config.toml
attn_scale = 0.177
tie_word_embeddings = true
init_std_down = 0.00265
learning_rate = 0.000371
lr_mult_qkv = 0.4
max_steps = 11178
MLP neurons of a small language model. Each row is named by its layer, matrix (gate and up: input weights) and neuron, and shows model dimensions 128-191. Each number is 128 + 24 x the weight over its row's rms, rounded and kept within 0 to 255. A neuron's up and down rows have the sign that makes its largest values positive.
Before each neuron's rows, "fires in" lists the words (lower case) most often at its 100 highest values on Wikipedia text that the model never trained on.

fires in: "united", "national", "nato"
L2.gate1718 [122  99 128  86 131 121 169 138 127 118 131 145 141 130 148 181 105 135 101 129 121 117 163 105 139 100 188  91 118  33 152 121 102  95 137 172  95 141 111 160  99 139 121  69 146 112 147  90  76 157 120 114 138 115 139 112 128 115 128 142 111 134 137 127]
L2.up1718 [185 152 136 126 143 116 151 118 121 118  99 171 135 108 114 136 183 112 121  97  71 136 132 143 121 119 149 138 165 170 148 122 133 142  98 135 140  71 116 139 114 113 137 116 119 140 137 127 120 155  92 167  98  72 106 130 156 143  99 103 125 113 158 110]

fires in: "31", "21", "41", "51", "71"
L2.gate238 [121 145 125 109 139 146  95 140 144 133 146 155 175 157 119 147 128 128 138 122 110 120  86 139 117 109 109 113 158 114  96 102 165 143  99 128 124 181 149 136 108 151 120 127 107 133 118 157  89  99 132 134 149 144 157 167 113  74 134 107 168 128 160 115]
L2.up238 [138 165 205 125 130 143 105 120 100 149 109 131  99 116 126 111 107 169 123 154 159 104 113 143  90 108 198 180 137 103 149  92 125 145 114 156 115 151 181 129 101 167 170 153 108 136  96 139 137 139 115 176 147 106 135 150 116 178 117 140 182 147  96 133]

fires in: "place", "embassy", "role", "director", "position", "location"
L5.gate1069 [103 126 149 152  84 159 104 148 165  96 141 147 119 161 133 150 113 156 100 103 150 101 139 129 118 109 101 127  94 107 137 160 133 118  93 152 170 122 146 116 169 155 143 164 161 150 168 100 118 166 113 122 128  88 121 191 142 132 121 132 168 123 112 136]
L5.up1069 [101 116 115 148 148 159 128 183 147 141 154 137 107 109 109 163 152  94 173 127 100 155 124 144 168 169  50 121 111 156  88 129 129 115 114 141 152 124 123 109 134  88 163 114 151 124 144 116 118 146 125 127 115 141 137 120 152 124 112 120 130 114 142  88]

fires in: "took", "take", "taking", "takes", "taken"
L5.gate1961 [114 153  80  65 137 150 137 145 168 134 118 109 114 165 135 162 139 119 148 121 114 147  96 104 134 108 126 150 120 128 112 145  99 105 156 117 125 124 116 110 119 123 111 119 126 136 171 125 115 140 148 158 153 143 118 183 139 140 141 171 155 137 170 152]
L5.up1961 [137 160  97  84 105  74 107 105  97 123 113 112 119 116 130 129 142 149 118  57 158 110 121  81 125 157 136 109 120 162 129 110 131 142 125 121  76 131  96 157 119 147 146 129 107 100 149 126  76 157 105 150 148 145 132 114 100 129 117 139 102 131 147 158]

fires in: "m", "mm", "metres", "km"
L2.gate480 [124 102 114 107  89 174 132 110 128 132 154 146  99 104 135 150  63 107  82  95 118 119 118  88  95 101 143 105 127 155 136 108 112 123 170 142 114 136 119  96  98 107 122 114 128 140 175 169  82 182 149 211 123 136 156 111 137 151 109  86 110 182 121 126]
L2.up480 [154 135  95 109 128 183 129  92 133 135 139  71 157 115 142 131 129 148 182 107 147 129 104 122 101 140 112 100 121 129 102 127 115 126 128 154 133 118 130 149  86 113 125 136 135 145 100 120 163  96 115 132 128 117 102  81 131 132 128 166 102 147 172 100]

fires in: "career", "scientific", "self"
L2.gate1989 [152 141 100 129 119 173 121 107 126 133 138 115 176 132 111 149 141 123  62 108 147 125 101 137 154 134 147  82 144 122 120 112 162 120 139  94 142 103 152 115 151  83  94 133 100 165  81 127  85 164 138 134 126 150 100 129 131 116 132 121 119 152 118 106]
L2.up1989 [129 117 146  82 117 148 129 126 128 110 132 149 162 136 174 187 122 104 136 141 147 124 163 155 134 116 125 150 116 127 123 143 101 128 160 152 143 126 158  89 106 165 148 130 115 145 186 160  71  98 123 179 140 126 140 159 106 119 158 164 106 126 157 132]

fires in: "where", "gave", "what", "how", "giving", "about"
L2.gate1801 [ 84 105 140 144 139 153 128  84 137 127 140 110 131  93  90 125  97 125  95 187 123 151 133 154 123 125 144 131 114  99  99 101 111 109 113 148 109 149  97 136 145 118 129 112 134 123 125 137 131 110 131 112 102  94 130 141 150 134 133  93 154 157  97 126]
L2.up1801 [ 66 130 147 182 173 135 148 128 113 113 104 182 121 118 148 106 146  97  89 118 185 116 170 114  93 103 166 144 115 118 115 106 132 104 135 153 136 127 121 127 126 113 123 130 136 104 104  98 125 176 147 134 117 149 132 141 129 109 109 114 103 102 109 151]

fires in: "its", "s"
L5.gate1939 [ 97 130 133  92 116 104 132 159 118 141 135 134 110 164 158  92 167 125  73  82 173 145 112 125 135 126 125 149 139  98 132  94 110 172 125  96 133 124 124 109 112 136 131 142 147 118  75 117 104 169 131 166 138  90 157 123 161 132 117 108 123 123 118 120]
L5.up1939 [ 99 156 168 129 111 135 100 123 128 125  83 153 117 156 160 168 132 152  66 122 107 146 114 146 100 162 103 162 111 149 123 162 104 138 107  95 145  97 111 133 116 117 120 139 109 128 105 130 119 138  93  90 161 134 152 100 136 131 138  76 144 102 132 113]

fires in: "music", "gobert", "allmusic"
L2.gate1152 [178 164 174 149 160 128  86 124 163 105 143 156 133 131 132 130 133 151 127 108 138 179 141 108 112 143 139 142  88  99 134 106 127 106 110 123 137  84 149 135 153 123  90 144 158 111 154 141 131 130 117 137  84 124 138 171 137 121 158 146 162 149 131 104]
L2.up1152 [143 126  85  99 121 108 116 135 140 113 133 113 169 137 107 159 115 116 134 102 132 158 129 142 131 128 121 157 108 108 109 139 167 136 145  99  63 161 123 136 132 145 117 136 120 119 112 101 113 139 122 112 164 155 116 135 120 102 116 116 151 125 148 153]

fires in: "no", "did", "even", "climate", "guilty", "administrative"
L2.gate878 [118 111 149 117 139 149 106 123 127 140 127 157 169 104 111  82 125 149 111 129 149  98 135 138 130 116 127 133 111 111 106 132 141 155 143 151 129  45 118 148 132 141 147 131 103 138 142 115 125 109  93 143 133 118 129 107 136 105 125 105 134 143 156 105]
L2.up878 [118  78 111 118 154 117 147 130 140 111 138 117 124 152 103 138 149 153 110  89 114  79 119 155 125 131 151 107 133 160 134  92 126 117 179 151 130 130 148 133 180 142 119 172 151 153 137 148  85  94 136 116 141 113  86 148 108 162 149 144 110 106 130 100]

fires in: "music", "records", "works", "arts", "allmusic"
L2.gate1600 [141 142  91 137 123 146 131 100 125  74 129 155 143  79 122  74 170  89 142 112 141 160 181 174 118 111 127 136 160 157 142 107 148  87  97 132  96  65 147 137 111  79 129 122 182 184 102 178 139  99 181 119 169 104 148 136 101  94 147 132 125 163 159 141]
L2.up1600 [ 67 106 126 145 154 138 140  86 117 116 108 136 159 155 102  98 131 142 156  96  75 156 116 105 122 104 126 172 118 157 139 153  90 130 113 135 127 150 118 164 129 118 102 155 128 127 136 105 128 128 132 122 155 122 150  86 205 102 132 147 150 130  96 143]

fires in: "center", "as", "held", "provided", "provide"
L5.gate1883 [ 90 103 109 143 125 106 132 139 147 158 134 155 152 129 105 126 147 113  84 125 153 182 161 132 105  97  86 125 142 108 142 130 109 114 136 154 114 154 133 100 109 100 120  74 121 132 199 127  97 128 124 129 166 160 128 123 124 109  54  88 127 117 125 102]
L5.up1883 [ 97 115 146 143 176 122 135 100 175 167  99 128 119 134  79 107 134 111 166 110 107 122 124 125 150 113 163 117 144 124 129 162 109  86 126 101 101  72 166 126 138 144  91 138 135 126 112 140 117 103 124 132 107 144 156 106 151 142 118 114 158  92 110 147]

fires in: "career", "car", "involved", "activities", "racing"
L5.gate1308 [162 113  94 103  88 133 111 144 167 135 123 102  95  94 156 124 164 138 111  98 122 129 120 165 158 112 157 110 131 123 109 147 177 129 108 124 138 173 158  89 139 130 157 177  82 110 122 152 171 129 134 118 103 183 134 116 136 101 112 116  86 123 167 114]
L5.up1308 [123 161  93 138  95 114 172 132  98 151 151 120 122 131 119 113 134 152 127 156 147  73 117 102 178 122 145 101 125 107 111 183 119 153 105  93 122 132 152 140 180 135 111 110 199 107 108 117 138 130  92 134 115 140 110 169  82 129  58 128 160 160 124 130]

fires in: "states", "nebraska", "arkansas", "mexico", "york", "carolina"
L2.gate2024 [ 84 188  98  93 136 146 127 153 111 158  97 151 121 147 138 114 145 134 122 166 134 164 139 162 126 109 168 126  73  90 133  97 164 119 128 106 100  88 137 109 128 101  86  99 153 173 114 132 121 149 152 141 161 116 109 155 116 147 119 152 153 119 106 128]
L2.up2024 [153 153 142 158 143 130  67 136 147  90 121 135 100 108  70 117 106  97 120 137 158  94 144 121 156 136 152 144 117 113 141 106 139 128 145  83 163 122 133 138 138 124 121 151 155 130  91  96 145 120 166 126 126  94 109 168 135 176 131 139 123 110 112  92]

fires in: "no", "any", "never"
L2.gate948 [125 103 157 117 113  99 171 100  93 144  99 125  92  97 111 103 127 162 108 162 100 138 144 100 126 127 114 129 102 102 112 115 126 151 166 148 127 140  98 128 139 125 156 161 152  94 118 114 117 154 131 106 154 116 113 174 138 125  92  85 171 143 125 127]
L2.up948 [139 135 104 100 125 127 117 158 159 105 115 151 134 146 161 105 132 133 110 149 113 112 116 115 140 125 130 138 130 146 143 124 149 130 163 139 134 126 129 132 171  88 119 179 134 132 114 105 123 128 128  98  78 121 109 131 166 140 130  77 149 135 171 142]

fires in: "europe", "european", "african", "world", "years", "months"
L2.gate1432 [156 124 139 123 199 137  89 125 200 109 160 112 115 117 122  82 169  95 155 122 142  84 111 131 128 106 130  64 104 141 128 147 141 138 123 171 114 110 148  76 121  84 135 134 110 138 106 122 125 105 125 117 136 133 157 142 100  91 118 132 122  97 103 111]
L2.up1432 [148 107 148 140 121 148 118 115 144 146 149 109 102 108 152 131 136 122  87 115 154 126  85 107 107 143 150 142 161 121  96 161 113  84 124 175 113 146 157 140 147 155 136 116 111  87 118 126 147 150 132 147 128 139  99 146 130 119 125 141 120 145 186 126]

fires in: "player", "club", "candidate", "name", "party", "medalist"
L2.gate762 [165  88 140  85 153  82 133 135 182 102 133 104 144 137 120 148 139 107  98 111  55 135 119  94 109 159 145 126 125 128  80 175 128 121 144 139 125  94 160 100 132 143 156 116 206 146 117 172 103 115 121 105 103 118  95 136 133 159 119 135 105 131 153 178]
L2.up762 [102 137 146 147  92 109  82 159 143 117 182 106 105 119 101 174 143 118 137 178 121 132  80 117 100 144 134 160 133 116 136 108 117 103 135 127 133 105 116 169 123 137 136 115 119  66 137 134 109 171  81 131 121 139 134 125 132 134 123 125  85 158 112 117]

fires in: "its", "women", "officially", "qualified"
L2.gate539 [157 105 157 160 122 148 130 133 102 111 133  92 138 161 131 166 108 125 122 120 114 141 142 131 147 142  80 161 183 123 130 163 160 158  79 107 126 127 114 122 148 150 163 140  97 141 168 123 145 162 132 147 151  63 142 101 189 132 141 104 149 107 141 101]
L2.up539 [123 130 124 145 115 112 134 110 103 125 133 168 156 137  84 166 105 126  62 140 126 154 139 133 118 143 153 157 140 132 167 125 118 159 128  86 156 122 152 153 148 161 166 175 119 122 121 100 112 143 125 113 154 116 128  99 154 112 159 139 146 136 119 131]

fires in: "district", "division", "head", "heart", "local", "national"
L5.gate1292 [125  83 113  92 135 168 136  92 121 139 153 153 122 114 153 131 155 172 118 156 147 140 147 159  71 153 158 122 168  93 152 168 116 118 133 114  90 113 115 151 142 135 119 131 124 121 150 110 122 104 137 119 102 131  92 159 185 144  89 120 139  98 130 134]
L5.up1292 [172 143  86 118 115 138 180 166 148 117  95 147  55 138 105 143 123 158 101 164 141 101 133 139 156 134 155  75 108  84 125 139 130 124  92 129 160 110 139  99 136 119 119 132 151 121 140 112 118 100 171 137 119 151 136 153 127 124 153  50 138 128 146 130]

fires in: "well", "much", "far", "part", "name"
L2.gate784 [132 132 112  80  90 155 166 106 127 117 123  92 152 103 127 128 141 119  93 162  80 144  81 148 160 134 149 120 120 124 127 134 109 133  59 146 140 115 107 131 184 117 124 110 105 117 147  85  61 155 149 159 124 123  65 134 119 103 157 129 154 156 107 152]
L2.up784 [109 138 147 149 115 143 119  76 139 142 139 122 142 130 153 141 140 134 103 114 123 131 137 123  89 153 140  71 111  91 110 108 151 129 131 129 134 110 185 120 107  86 134 109 166 145 131 112 116 159 112 140 131 120  87 123 154 119 157 130 141 131 120 128]